{
  "n_layer": 10,
  "d_model": 512,
  "n_head": 8,
  "n_kv_head": 8,
  "head_dim": 64,
  "d_mlp": 2048,
  "vocab_size": 15448,
  "activation": "tanh_gelu",
  "norm": "layernorm",
  "norm_place": "pre",
  "norm_eps": 1e-05,
  "positions": "learned",
  "qk_norm": true,
  "attn_scale": 0.125,
  "bias": "all",
  "tie_embeddings": true,
  "parallel_block": false,
  "init": "uniform",
  "init_std_qkv": 0.0163,
  "init_std_o": 0.00364,
  "init_std_up": 0.0163,
  "init_std_down": 0.00182,
  "optimizer": "muon_variant",
  "lr": 0.0129,
  "lr_mult_o": 2.0,
  "lr_mult_down": 2.0,
  "beta1": 0.95,
  "lr_head": 0.0083,
  "grad_clip": 1.0,
  "warmup_steps": 85,
  "schedule": "wsd",
  "decay_fraction": 0.79,
  "decay_shape": "sqrt",
  "final_lr_fraction": 0.0,
  "batch_tokens": 131072,
  "seq_len": 1024,
  "doc_mask": true,
  "train_tokens": 1657000000,
  "steps": 12642,
  "dataset": "wikipedia_en"
}
MLP neurons of a small language model. Each row is named by its layer, matrix (up: input weights) and neuron, and shows model dimensions 256-383. Each number is 128 + 24 x the weight over its row's rms, rounded and kept within 0 to 255. Numbers have three digits each.
After each neuron's rows, "fires after" lists the tokens most often just before its 100 highest values on Wikipedia text that the model never trained on; "fires on" lists the tokens most often at its 100 highest values on Wikipedia text that the model never trained on.

L3.up286:104183157139143106142126141141144115130105157078108121128160137123114155111110115129130118108102138108170161162121141173123173133120125146138131129111116187123126108139106153111131107097132147121161156128074128115093125142123116095127170100132129135144136124133162115109103149094143143135091113115096109128146131125094128176101111148120117114099126110127167115116139121076134172163072
fires after: " and", "\n", "-", ","
fires on: "|", " in", " to", " |", " on"

L2.up2038:147168106138173136115141134098145121120125177081130142130101115101137136119179119122121117172095129155108191165124142151127127120127122101157149164140131149097141128139150117089136153114182114105090113114103121146119123157156098150136147116103153094133139111115099083167154102137119084154130121072132107125165085117149137131098180160113106098173121113090141143144130171147118082123118
fires after: "\n", "-", " \"", "==", " ("
fires on: "T", "H", "M", "I", "-", "S"

L3.up869:139151122129126150123086120110132112126110073127144115124137151158129099073140094124153155148114165139138152133152091110113158142146169209157117130132121128093094107106163103146089127143118113143054166100151151212062117120111112122065095097109111151129127160125181129101123125136135132128165117162144154115137090119130131186127113133140119147105131145107107137149140136077154083126146
fires after: " ", "-", "–"
fires on: "1", "5", "2", "9", "3"

L3.up1492:120118118108115146138104134114141172091156152121154134125149144133141132116129150158149107113149146129156103159144141137086155101126074136113145131136144166123135124106140135137114127077111087173109105134127162135133095099135141075079140135130153142129094150110134146167100137172111129132099117127105123189130139146170108158123137133124117148139157123130119095138124135090112129119103
fires after: " ", "-", " ("
fires on: "6", "5", "3", "4", "7", "8"

L3.up1574:109114148174115145103080137117142158153112144101128142083122092070145149152092153107132054111140140117149080102096122149078124089120146110151121142154147173152131080133100152122131110105121155091106156134144143121155142134122120125051149124129119180119110122126159120138113113136165125158151139093115153122120107135151126131120107131155161162149143128116143138172137132124110095134175
fires after: "1", "0", "8", "9", "4", "5"
fires on: "–", "-", "−", "/"

L3.up1982:118150141124091124138111136164139117107151102123119092100107123135115137086122138115077160132160131116104130075135146153124154101096135164092127146149124133142136110124102146159138148161156115165146143118129133110125117168142108157127100109134086109186104172166132141096106121135145123086158124109129148118096118117096139124135124186121121130169110104134133091175110115138108134174153
fires after: "0", "9", "1"
fires on: "1", "9", "0", "2", "5"

L2.up778:134155150097134105142142148125125145106119124133151144145121127157130091116137094126116105148141133140174157155152136120142095088140137124124134155126118183136101098102119121114144172153125135160108095123098172167124092077136137136094125114109117116107126160122139122116086097176180127143134117185099142147127103084117176117096133162107143111109143157091122148108127161103157059120142
fires after: " ", " (", "-", " F", "\n"
fires on: "2", "4", "7", "6", "5", "1"

L2.up1114:099109135076135120182101164174106120099132124118126108139131134109122098122147163084148144091161118095149093096163101112147152142133134162118110097165174110161092125091130127145114141140154148152148116135088113128119081190137165126101134154126101068112156169176150130145149125139126125153123098115150137099178126112117124188133143124092160128150166148136134150150096110136144142123114
fires after: " ", "0", " ("
fires on: "1", " car", " in"

L2.up1147:104119104106109127141105127157117153108044101134114118147130102087178108126165095125174157156156161102172160127114109126095117146148141104192137118109135105157117145153110139092117151128124114136137139138154115121100146106130084164100141098164132180151141113140160112166163113107122156111122107115104151101095121143103143155128106143136139115119128144117139120139131096109102152140118
fires after: "\n", "-", "==", "==="
fires on: "==", "=", "W", " by", "T", " name"

L3.up783:119193126114128133171134120136118102141122147112091136120129111094126152109113122109149137096195106129120117127125114115111126114148102138137106149144099129132098159131126157111107146097107122149119108131131119186130078144134135128115140125113136119125115130156116135145113139136093156130116112123137104139128128134125140082167158151147127117144111144118111139155104095116125103135088
fires after: "-", " G", "/", " (", " g", " \""
fires on: "f", "s", "t", "res", "h", "g"

L3.up1443:123118160158081114175128079139117123132117115089078087139121175122103144129110113122126132114152101145170168109099140129111139123116194101133088083112120128146080158137164125100130140127154120076119144092179123103095146095100112145097158078129135132107174071121108096140103112171142141110176153121144148099180103102147098126103101112138110163132147117089122144126131152128070086134109
fires after: ",", " and", " of", " or"
fires on: " and", " of", " or", " in", " to"

L2.up1317:175160110143116140142084095130159144109127095152127089134108126150165125121180120098116148089148123110212126115122153109126135116158122122156089131132141157164121110131093120162131093150148136139141153104117123068139073103132142152118096160135144174129128116136106135162105110125116162129094123095085154163181165127143155126135146110102123153096138155164143126146190136114151134119129
fires after: "\n"
fires on: "==", "===", ")"

L3.up597:130123126102142156111197109118136133110126163104151117067098155154146079152147114156111121115168137178131157097106091117129150154104172102133129116142111141031100146156139119125131139085157124133121160123099130147106119112129126137136121140137134118143124141137116124122111116125177104145134115168116102128128141126111121146146119121151111116071166073141151106126158137109128092090132
fires after: "9", "7", "6", "3", "8", "4"
fires on: "4", "9", "6", "8", "2", "3"

L2.up15:151131117149131179143120132115154119115132122131155121117198142148145149112121109063149090143102108115127125130119098110127168152127092112098127081099128136132152083098155136174086121135155081128137143099132153122115112165115105112140122143102127139120122165158086123063112128125114115115162124157103132129114142160155100127155144108116184152159111154092077139099126121110106147149082
fires after: "\n", ".", "==", "In", " was"
fires on: "==", " This", " However", " a"

L2.up1646:105132118093123138103099163148178165156151162147113113137103127095154087134118072134091117086130109140185168133151133131139122121167156129102167122112122131109080138102140128134134125120151107137101171100115149132141138104145113107075145129148113084111118146139166067123116100135134126118136148082133068138131100114123118127145127106150115130088082123120110091140120107124114144090134
fires after: "\n", " such", " ", " known"
fires on: " as", "-", "===", " -", "."

L3.up1488:142108143123120128126145117139120103092114071083119134152117123121096127115086122078119138103130173138134116179166112080152130128118135128120183148113124127145162172131131108126132072173114146093113120114151117129119112121136145176106111120156161133117132121147171088118100109114172120136154118120122113129125149105119133132112108133111152105117165136144133113119136135081100148152155
fires after: ".", " .", "–", "/"
fires on: "1", "2", "9", "4", "0"

L3.up1877:139169121086136167144119154098115085147138115116138117120143129128157167100130172134153123149100110072101141140126129148096125102134111150098136131158136157149156165104125178181146135157121143142119125140105155110112129122145108147157177146138099147097121149188130152146117156115158138144121139138090138119119132163137090131116139110110140134110121119117132133113154151128069136127143
fires after: "'", " in", " of", "re", "’", "s"
fires on: " the", "s", " Los", " \""

L3.up1455:147098137114114150190152147152109129102061137081156102178134126128116090087133133130107130139114122114137157142114106141105143135114141140095136148123116132130100125108096129185124102126125135101148111106134123105110100147138109115111129095101146120130155117144116132138102089136121107111125096146108069125111135116110124152094088101093073134134177166127123205128127133144101118168168
fires after: ".", "\n"
fires on: "\n", " There", "com", " there", " |", "|"

L3.up412:085108127138165132110154070116170163127149102173138127113153094138159111145090139154122145122082151125125128153140096153113128128154119153193141104061089136119101137156118132135124116126123121125150165125109133143109116127113116151113136177110122121147157128130145127096123136148079111097113143150119110175105141148112096159116130131115135141150102102153099101103138118072177143114121
fires after: "0", "9", "8", "7", "\n"
fires on: "5", "1", "4", "6", "8", "0"

L2.up465:128142115091190131141139117136162138116100106118100145106115166153082136130091099129137128115147139123113115159144088172110107120179115109115118197120177098102128163121150078140099148136143110175106102170152129142154125137129170094129120138115115123134116122102171105155112110123112110135133144141119117094150067142113109147077129139102145134118111126121101081134149102129121175099096
fires after: " ", "9", ".", "0", "1", "–"
fires on: "7"

L3.up1875:131142132106123150147180121138100134133137101139118108121110132135121111136130114113147164110117127138154157102119156119095106102089089104114138124104124137146169111122152106124155142150104113153143160098105160112149051116134123149150140077124146140117165121106098129137125106156137122139133132150104165087101144153106134155119136119130120134126164124132180112119174100121110134144128
fires after: " (", "1", "0", "8", "5", "4"
fires on: " to", "born", "–", " –", "th"

L3.up1604:138127116155146133157128116121149125140110103105132121079143083106179136124126140103103131141137126122140137122140140135120116134157129090144125137112092144149084131139103089126107123145093119142189144117152159126110096082125136143142139123130105117156136120109108162163093103119101109118107064180098134091110115163094122109109168174122152100126118147100110120147109106098135151132159
fires after: "\n", "Career", "History"
fires on: "==", " fl", " ==", "fl"

L3.up1814:109155120109080143136131150109193107143134096121142111113111121104105143139116171135125087152124124136104111148110131166129134125119130150109085126076136104167121117140139128148082093101119111137113073081143101128127205127146162136100159120107127104141131139145138160086127112125131138086131151100138183120139094089140159146163110145171126101150151152156119103139168134132168126129142
fires after: "1", " Conn"
fires on: "9", "ell", "in"

L2.up1974:148160104111082176129156124132095123133114143101129137117125136104139135128118126152152095127128141124111148153152076134153140136160141105118131134133124132124116088146157126121160112157110131134130144163102123155113105111150142165132124129130115113149092111171129126157112097142157125127153112129136116120092140115097069132129136112138106108110096113148105132137118157099155127117144
fires after: " |", "|", "\n", "-", "International", ";"
fires on: " ", " |", "|---|---|---|---|", " Length", ":"

L3.up1179:131132157092174150126128103138162124123141080153140142135088145145088100089107151104128115147170121130157117107142139111162101131124131137132139107142133110095154158131072144106124172151071102124118104087101160093121072119131131131091123125124161140120170102138138131144142122150153103147142142118132121139108141156160107134184174104081123145141131113107130127073115136101157113115143
fires after: " is", " was", " in", ")", " |"
fires on: " a", " an", " is", " DA"

L2.up1563:135113117178113116147105114132135107152123117138091142105140120113163088108120134131114157117185129103148197133103105125144109156158137139141158121160135179131170105158146175141142123134120186137130139111109110129145084097090117097118113157181132131116154157140134147135127078135082124123110117129093145115110125106132087129115124135088129157081104151114133147084084114127110169125134
fires after: "\n", "-", " have"
fires on: "==", " used", " Pro"

L3.up1910:073145104101149124104122130086164106150159116140097150118089091114124181152158115111153132118149087138174090125144108160100140074117153121113140112137114119146146164137137137116183141136132135126125083103124139109150113160133104141108091103111074071112122158175105160115126115099100179089132123117093098144076153137134126109117114136173110118104123103166117096162101106126117105171146
fires after: "2", "9", "0", "1"
fires on: "9", "1", "0", "3", " Mc"

L3.up874:097152080144141125110112085090097134117123108111102055062111113131144124095142100101162133132145148103095135153125105099121118133123153105135180141127130091130159139138146110087107142116134097108108157094134144107142102167155130144152128142161095079112162092138109133116213148099164100055124123129104122121139126112149132128151161128114140155124145160111143155126110145130096148160166
fires after: "0", "8", "5", "1", "9"
fires on: "–", " m", "°", "m", " metres"

L3.up1663:122131075114110137086165089152123124127113097145101135112109112126142113129143124128112113112097142145157166124112125107122127089149154139132140126124108143117097101107112123101164102121077137082114132159115122109158168160122149144098141122160119141138121103101136113101095101150165134118135108108139118166148143110088145110129124100127096152142121142116133132120159114122134129159181
fires after: " |", ";", " be"
fires on: " ", " |", "-", "gr"

L3.up1705:105117157123113114120142106153115116104117095151150125180144113107178072075185092128138153151114092107153147110157143099129142111141103146085092154137101109140187112109121140159130151158121122151130116163111147122146195093128107128150166080132130107146094049139096117102133103140140127135118150147197129080139088099143120138145118116154147089074133113119127087111187118078094123138127
fires after: ",", "),", "—"
fires on: " and", "-", " also", " or", "and", " to"

L3.up1297:128159099109145147165142161175098127136095129134157124124151155129123137165160138083180103112120093153179145175100125087137159132125084123125171099115101115130165132126109142134140105147162128072175134164121156144139070148088117087157119084113140151127134128150130125126102111139093148147088122135098114138132129106085132128164132152153101159120108143142180113142109135120099117133093
fires after: "\n", "."
fires on: "==", "\n", "."

L3.up490:172149166136152118135188132090093152146112128135103112121087132103146137149138134130118164128120142112127168116165133163144113127140084163119109109137102110110108141114117131115112151093151123162125135119136147140148103124114115163160122124139110090109100123129155124164118135109098177158143120173129116119131130136173147092131138123101135157090117120135110079170097148123114139109148
fires after: "9", "4", "8", "5", "2", "6"
fires on: " |", ",", ":", " –", "-", "–"

L3.up1223:145159149121112108103190142102195125123105121147136150128122143120105126102123117107099151148069137114121131154112119120127174100129151141111112082114089143121166087119157122164104147163106151129134089110130108168123142165125125123121135095139112115144153122151149107089125143103145120127107120086153134130131135159130117130099166143117119114161140102079120119152127166141108130129092
fires after: " al", " d", " c", " l", " F", " Bl"
fires on: ".", "-", "'", "as", "ic"

L3.up1950:145140108151082057109188114116138128098145155121101102129085120100117154168074081109120114101174174113137112103113086128149180142123107128184111138133152122137130097106150106134145128129124140136157106147105123133166057137151114142048122149140148126119095128091087109132112124135146139143109132146100164147157161149099128127089150145121157116148151122117114106127118127153121093130138
fires after: "0", "3", "8", "4", "6", "9"
fires on: "s", "-", ";", "/", " co", "."

L3.up1041:152163149096118112123173149156088119137108123153103148124119134111116071124132157153122147171143110130129121102099119110122128133145136126133150117104107099126146165103159103180106086170100158165131154114168085127165112149087145141145183165130131075085128093112133077105142138144121152119132127105146117101134127124114128139135108155105094139098167146128119133131112177182140146104131
fires after: " ", " |", " p", " P", "S", " ("
fires on: " |", " ", "ter", "y", "er", "au"

L2.up1315:079137119161113121140131113133106111148138089094092076113094126119129096126160124116154149153157121096133103159144100145127090130186127135135151140111140198114130115171116150139113141101095140148137190141115188123083148130168103172117124124161128147130136171134135148177122109084087130146140102119102118126129113148103159125167119102128117138109109139151130154122109110139104143178136
fires after: "\n", "-"
fires on: "=", "==", " Website", "==="

L3.up1555:115146100145116125134151114108138087127123154094152173067175093102133122191122130131110123172101112120105155133092139159111143117160114136098126178139121096086129131107135133117170104087131107131122172114127130130161102122145097142089121137142096119090148175165147115114107128111133110111072094119119118108135121139123127112128131084130123122139090111131155145118150107165133147128141
fires after: "1", "0", "8", "9", "2", "5"
fires on: "9", "0", "8", "1", "-", "==="

L2.up1041:127130075132160114126129137116115094121120113087093106089107119123122146131093133167133116106146086112114137139111102124161107143146124142139124115125106128128128110144118134167118154121143079153125092144152143183141109111102107187127107113142129131153113080133148117145122150133138096103145133140094127102136110154137127175081151163132114122107112153146155110129123163107146140081119
fires after: "%", "2", "8", "-", "3", "9"
fires on: "9", "7", " were", "8", " had"

L2.up233:139152067122131108127119175139160136112140125140088105125107092138122137121113120158119129094104127070135118133120156143124117174123083120110142156126116130145109135107134082068159149136139147138115110075097164129122141154157122126127166140179118119131122118138128109147092121135155142129113155124147123129110118093175106128113142115107106124129128173129106081169133105102131131114160
fires after: " such", "\n", " well", " known"
fires on: " as", "-"

L3.up1587:139153143121111130161160160146163141144137166110126144123128107113149120086110090101129133158128128137147123113130140168097140151161133135053129126148153157175155099158124137125143114125135119126144120145129109127164132080136121149145127141087109128103140141118114130122141128111167113152111098167106127093150108145098114137130135111129171132139105163098153136148137121146149092118127
fires after: "'"
fires on: "s", "'", " the"

L3.up166:106134099098112139166118114123132159105127085134142092162151108132148110135106108133117090108135157114127119134131140104103126126124153125131149107096105181146130092117110090147136183130112148155118161128145168172124114134127115151107144139132122111142151105124150120117117143145130096119151120155142165114085119151128123095092127141140146138153128103140150140200127111093117134155152
fires after: "0"
fires on: "5", "2", "1", "4", "7"

L3.up1755:112148133111094113149109157121134115073150087109124123101160121065098138100156148125118128165122115149082135133150145151125114127140093161109118125110117120129142127157147113108158087117156119142140118142147135153136113155109138164131118134114161127137143105112158132073122078144127087099185105096123155153124115124088113126129116106110121147104115145108122128151155151139128113132139
fires after: "9", "0", "8", "7", "1"
fires on: "9", "s", "8", "7", "0"

L3.up1220:154117096119145176122116136131174141104138080139118096130122119151135092128054105152187103166139143155113209156119085140162145128097165141111097120126137131103111102128102126150164115150146134142159135101115110088107122153118092128134122085146091164148191091108136059144106107122120181069120128124101101134113144114144117163101076117107132151146154127132137127130137162098171127133146
fires after: ".", "1"
fires on: "1", "2", "5", "9", "7"

L3.up152:161123124142124117137093196122113157115104152162139159158117135137149120116150143127112162154113142147133102146148128114138176155149158148145148158105127096137144081135132132130119179143147142151106148128147131111120151125135114188076126132134086128107136153166095139119089150121140132067129115159172144109122089155135129120110129127101145176114097126139130120155141115145120135098128
fires after: "\n", " al", "-", " var", " feat", " Dr"
fires on: ".", "-", "="